{"num_hidden_layers": 23, "hidden_size": 448, "num_attention_heads": 7, "num_key_value_heads": 7, "head_dim": 64, "intermediate_size": 1792, "vocab_size": 3139, "hidden_act": "tanh_gelu", "norm": "layernorm", "norm_place": "pre", "norm_eps": 1e-05, "positions": "learned", "qk_norm": false, "attn_scale": 0.125, "bias": "qkv", "tie_word_embeddings": true, "parallel_block": false, "init": "normal", "init_std_qkv": 0.023, "init_std_o": 0.0, "init_std_up": 0.023, "init_std_down": 0.0, "optimizer": "muon_variant", "learning_rate": 0.00569, "lr_mult_o": 2.0, "lr_mult_down": 2.0, "beta1": 0.9, "lr_head": 0.00612, "max_grad_norm": 1.0, "warmup_steps": 200, "schedule": "wsd", "decay_fraction": 0.904, "decay_shape": "linear", "final_lr_fraction": 0.05, "batch_tokens": 32768, "max_seq_len": 1024, "doc_mask": false, "train_tokens": 454600000, "max_steps": 13874, "dataset": "wikipedia_en"}
MLP neurons of a small language model. Each row is named by its layer, matrix (up: input weights) and neuron, and shows model dimensions 149-276. Each number is 128 + 32 x the weight over its row's rms, rounded and kept within 0 to 255. Numbers have three digits each.
A block is one neuron, or neurons of one layer that tend to fire together. After each block is what it responds to, as a language model described it from the Wikipedia text at the highest values.

L13.up9:153106084118162111116091149110149162125155082148141147118155152161110144141181122078084093132180106128169151107189085132143049147135139097158099086137100171172152104136107127141140135162139091144154128197158133117136071062109131116158151129125094177146067104038124074090121129138141107121097102176137134090183133057145172111124159176175125124120073126162131161145159155168127162128157
L13.up23:197133134159179054172126160122096144149160119120094071125128138148125144163084109146126118086222126143136142177072102120108168171081131137191136095101106146155088114123142157113141116124178155202122111154114132099129088183127122044182079140158138126121175138116094160076116138096108106124137159119104070154133158139087121134117155115199140153131122113055131140075088101171096177143129
L13.up148:127075091133134107149124112135121065147107082132118160103125095102133116168173138155064096164137072122165155089093103153132126136137138131125136115127091137123149170088223126127179113128169194141149157129147155120112133162156102142156098104146115114154065151163093089141151094176111085077149144175113119086138118140138159106150126126189149144128164179123101102165123130143100112129101
L13.up223:103082074132140150145118127113065127123121091135162168131110139115179139105112104148103096114139107087163186130201123140121164121166139148139104097137158146142128107128123128151131110109131075120109121128150133164161107164101072195155107127157126155093161117119088082109139084124117140167167171185102142071200151091186182127143117150091126091130107160102155179110134142202072110077078
L13.up656:128108148128115096122090130127064152131123087135198130122160096166169114100162151076117153075111125147118112123141130136115114135143137097122113165114101126150131158143099173130105142124230153176115090140160143146050142121134112212126133176144119165099088174075173096122155128124107076180135125124138101131148215091149132168148168135143106158128149148087098167150110089191134167114149
L13.up775:106085118147156115152138147182121149169172153131136083143136111097157147184082099164118146126151102083141092119136166084084123099106110186121107157083055090104099128137166046111133091135167162139134152092157117041159092143107191152151214114106128080133077088128119103078112122123138063130139147191112146150115198176122140181176158132169203168115070161153109116102146118137105101079161
L13.up802:126120126156171110105141137176131119149111147112138105124160098076131116111114067040164105082195136137118075096170150136102095119126118147151093145111123108133162108179078128099129105149107145139192154128116111086147152128113128142115162177123156142146140124104108134127084124062146120153199092157146106166200157059122177092124111126157126078169136130150156097038131135090157148143125
L13.up849:081123199108116095116122141098134062139117130143107163127154127095110131186117083134170134113202075116115125160139103118111107128169168183086084161077136056132145112169101106149129125134148139097191077146109117174191124060142077109052174116076114129166151162131100137111102164123109071132142137163135193115180147137131172029149140206119077142131151136161138090140057189127138028168121
L13.up1016:163069108112102090129151140119078131119152166059154119138152078084167127142120090125162122130159143087107091081136134116086084118174152158131103192162132093140134124120151125164079080136155129130165183123098158094153090097140108095081143142120167112129134090096198146052127118119170190169164162153137122142130223061173147084146114159147134132191117147138211141069108137211155095147153
L13.up1059:082173125091130098127164129186132100129109082144108109189155198153116144120150123109143101103187141111141071098102158109128136113093079093094167052109122108173094097088160119127137096078116111059133122098145111130156140093134127075099112169142180141070085087142153125112163059123126120117097159143101106127151132118158133094174176162189111189151122163142112095172151168160073130147093
L13.up1110:128174137070125150114116206111175131110097022165143151133147126111062128115147068139118144053102103152090077111149162133119089140136152133115109137183141134127127106156135135132110121139124051072152068123112143091169116125150062095180171153108137129155125148122126133119085124076126053128145104199156152156130129168133151109153115156140083097104196135172153106139126109128105126139129
L13.up1225:134113113052156080105074160115139094241165112123111083124142110111162130126169107152145161166186130155069129100101159134132127097122121125151079144117166149195129127155133120127123094152082122169127115161157146109130127144128073134120157131146146134097116113085087116099108066118156139134134099133122128119133090193141195147128136117121126148112122146156123078159169115180098133157054
L13.up1235:096128217108100133133126140109126136157134139134133137127155123134161179156145134106144093168143122154150096076105110135152118119135099128102148102135106128165093129165132155144115056127123136138127088156110095065146070057071088111094120140088144138161144099131131146142171133087102109158198120122087098148132087135113142142139090088146134119211139126218186105101123120148168106214152
L13.up1314:115142108138167118136128124119137139098170061119084121112133142108107095168143163128149137156153165123109088062173205095149095069128131069117178117132116163140146109106168126138165166159115085089159114140163117134122099109118180166179122134084126147177077131115185095166097178086099141133117081159135167120165121076105177048161146170182123114081118110136167161129135108103094178123132
L13.up1340:133155140130118170140122157115134137126092110140127192104135127156119094136137104167074165119166097169139189122132125159164091098104183094115109168065122148139156153158178153092137171131153121137150137101137109095155107106093016150103113179151139089167122129105167084095131114162123125136147136153135136150138132079115166107032125158151061153155103152120113146114120086173179125143112
L13.up1760:093171191120155155120134087109086159094118133088112119082179092139058065135138105109121155103175103128141124149139145126094114173082078133126139112156129120098108068142129088166122077156142147136136128087111090109122062113099093122076164210166114100155112068078096146113193154102155114147087164148136099189125208115088147108121135134151142174078152122106093119150103152106104140081067
End of named phrases. Punctuation or final word piece that closes a proper name or appositive, e.g. the ) after (ASI or the comma after Pittsford Inn, before the verb resumes.

L18.up947:055221157043185115166106138136160077118119107112086098178133125099073135169106098169098086085178144128151095160133101101100128068137151117066101123151182144122128093177151127158150107134159140168176079128140120114090116123119048143176102102089140123125135155081124142156127177105099115080123144116162175135100103230150096070124139116126114178153153115160134095187178148146120071148045
L18.up1023:195176168176123129093110118111143141076170108178158073135163088068111169118054127156116068108111107114085130178108153086124140104140178173099149130076131106120157135112119102165099177195129148066124105123135097117149159054167076129123155091169130142155123166127163098184139152145068088152089126103118050190126152106126104143161138119158143151166148196171152050123105145099157116064144
L18.up1472:144109104123131093151147106126108107115134125136137139151131084114162075135130157104089162108155116102156169109118166075131133106138134126196174100110120135181127177062107107154124037132062113149141112117137122090130092080162098104065138147146098120150150130128073119147111185134109089159099116153126099128067116140118094122130148137118084219132101173114164195142124123162110130098137
L18.up1509:100135084116118147115164135092083057088160096094130170108143118184125162190093111170120167123137099182135133191150082137119085184133167126096118162155065091101166158159097080150072135153096066106143100174109061155182106093065094138142149143100102116110184183098140096125064112154143126117144117207138151070147142113133084105130168080107104184150148138142176164078094158170156128113099
Clause subject before verb. Subject words right before the main verb, mostly He/She opening sentences in biographies, plus commas after names and "program".

L20.up736:137127150159199090092172144105119131162116142093089123084178088050163136143058148166161097088155130186132110145123127100141144079136148151121120127154142120128164123173131095157141173097122110218112089124149125083171124158131133080164163075111109043111117155159174150112174141139140118077098156160154125122143097171135142155082151132106158140088144082106081095125117106145115128114118
Date days, table cells. Day numbers right after a month name in birth dates (June 10, October 5), plus blank or short table-cell entries after | such as Loss, Pos, NR.

L20.up144:126134096149174109126124090110118174079116093099109092142116153156107078105099126058172164093131127072077085113153173103047120148148129139102165055125138158111131103117068133145145131100169128101084168059151155135164093129119123114113129084117162114068162104132118172117055147156104127118148109149072153141138119102122135109138113121156119096085119137120139119127178109155136150078169
Phrase-end boundaries. Final token of a noun phrase or clause, often a comma, closing parenthesis or word's last piece, just before and, a period or a comma, e.g. (1955), Western Europe., Expressionism and.

L13.up110:148069098222140110119148152126167090105045104160130104146160123129168170109155173171137133152149113127060120181114072150084103069109126118169183096136139120128172169085112174130162154136126103135122145016141144126132126099102084080147144145098166168105131176086135077122167095104089154159105142076142151084086142160063111118070096094136199162161118177097108138166102161161122116111134
L13.up219:111091094112132099139165069140150096130114150100116139159153150140128199173089125185129141137125117111189100081097057165103088191119158111177154108142115145171130079208156094115114077137102109157074180091145080133128102110126116115181184116107162103163186158159138255182156093088150108113074137131091138139088095101142096159110112056158138124130104148081082091103133149131083086084054
L13.up307:106103115088107098155129115187087194057161102088129153091164137113152150121113121112139140142123107106090113152152165138151174130150169098163153129143089119133023114136163108176116122144126154093125119182078046114161053058130070120143103089173065149099133129151096110115136165101147098119137141150097120104132087194107113116128088162138092098081122174101076092098117095160134134122154
L13.up310:136120150105102124143138084112101141105100132148149097101128098116114089188157172108077171097187106123118115093116086167147155102162191111109126125128090156087121097129142058066159109154111148167149052127150121068136162102153078166120148117145116092101109139165160115155149071180109130108145174099077114134167188124133170082044083104138105106159156183178151144126094178136124110113104
L13.up494:049158111121072138123144134125092138108113106096119116108130043143125138108164168190135156138119124149144134151174119081088193104168082107113150129159166154113093086080110149145103076103182154142063099110155136115115079152128141107110124135122140052169064149120125138117188140111139152119112190097106122108177139140156095151109127109127101140096108141121143120104134173060174127128115
L13.up838:100110167164044134112131193128091147148156102103105049142136103161132090096130143123111139079123134128170083126085140081159149179177165147096162110100120173072139144155155097159116113066134077117130109128095134113085154130118122134148107042094125075148141086133156193216117127126109129079142090167133125112199149160080157089136128124201103215135122189105093057092121082128109111112189
L13.up909:137082145139122126126067131117119168122190087104155084095194073143153127118182172112117130154152081183124088136155137144108131103087154132133099075088133142067162114154118157115074071106091205104111141101149087048172146125098143154101116120117150117155120138134093161157123105112146172142142158106149130173116097143138108175140091142154187154133150152161106155096112063146098122140104
L13.up1258:121150116103124126167159128094187145158154173082086075161169103140156151144148112082109123133144123078160152146137101111182104136131115126134081090046195108112110169148086117148064146116140118147123133082126131126128113106126161154159166167077185090166125181162110155091166145154126173131106132182103145190079102127148155127139121179166057137112133178127148156179153142129129114135084
L13.up1266:115135120194161159155145130087102152111112081159154154204155043081134155133111105099103074120101140109177108149066119168105103131117138116143119103095111160141100073072134167119110105114147096183101096166102202185083131172082074168083092181142146144209137109175112148115168096075145141109129122114165074177161139124156135041130084112175124074133172107110122094109188201159157140092104
L13.up1283:151071149147071114114117143153069131100078135116165173145134120145126150092155066127146150109108113122160212112105072147183161097147171121134112102144158150097137145146147126130185101189182177117107109108088160071108147126115134119154127064078050122108067122140145150121179128125059152173183195090106129117128079113114139125085134111198109135120096157156112151125102164135109104084131
L13.up1535:048189104149127145141164139144129098088117119149160037090110146078192107152128145118105109103074079168095131078118138116099166110146125151114162151098135115155142100134128162143143061155109126130152095138040145128113130070137150146119124110125163063125101151146118098120101196168084102162161138181086111148184080115176165141083094119148122073109159136138169106115125168099170122103160
L13.up1566:173147133183142171175145097101145150150159044139152140184151112147150117113116057142161117141153100104129187114100095106137107122095142144079154113168098128102094100143090130072132074115160135148102081100153090130156140128149100119118094152103167096121147110127067146193154115139173148162115124076113162161207120162138112157102144126148095192201075182122112114124095124166089089103050
L13.up1683:136167132128150047167114155112114133124149127120133136077107045119077157190145101150112121096083126104094142149087108097122143128122163197108142120079155154086152142117153104149142147127136160149101131119059106104106094124114191120133099071085094150131149118177157149156138138158177127164133173102097122160099065142094128083159090101111093153135112110134044063080073174097126157118170
L13.up1720:055149096132174144101127100197073145165183142153133175168105108166074149169131114099109090088191142149112153144097135091066123127104134107146131111093200138134100073131098194121117102148141109140123117135128102058146172097168146129176133138071087113117137185086111131205148116098076147131143170081134133057164151127088088120109105151157121144099103158097112072081100132101141098137081
L13.up1741:093128109165174121096093075146127111094148163081139108124162109145144108123101054094144091146155179155096123175145110157087160114072145152100176102122124106081139078125073102137125151148121110083170148106105161108117140133137079135129112153124137130135156110098135106059157118130142116176168142096111118146137081188138134068173192131118101163182120159066076140135149123149141130124100
L13.up1744:151105144163109134085132104132126123140159143115143114128154126098111096117109084127157108102051174121168116147120152167167074150189149107057156068130131097152123146193099180133176104169145142164114092077091152089093143121194169166150125091157151131137129170143089127090158106126130116162098133116143142085160166152087188129138160083118102086111125136083111136132105104061111130193109
Day-of-month numbers. Number tokens giving the day in a date, mostly after a month name in biography birth/death lines, e.g. October 5, June 10; weaker on other numbers.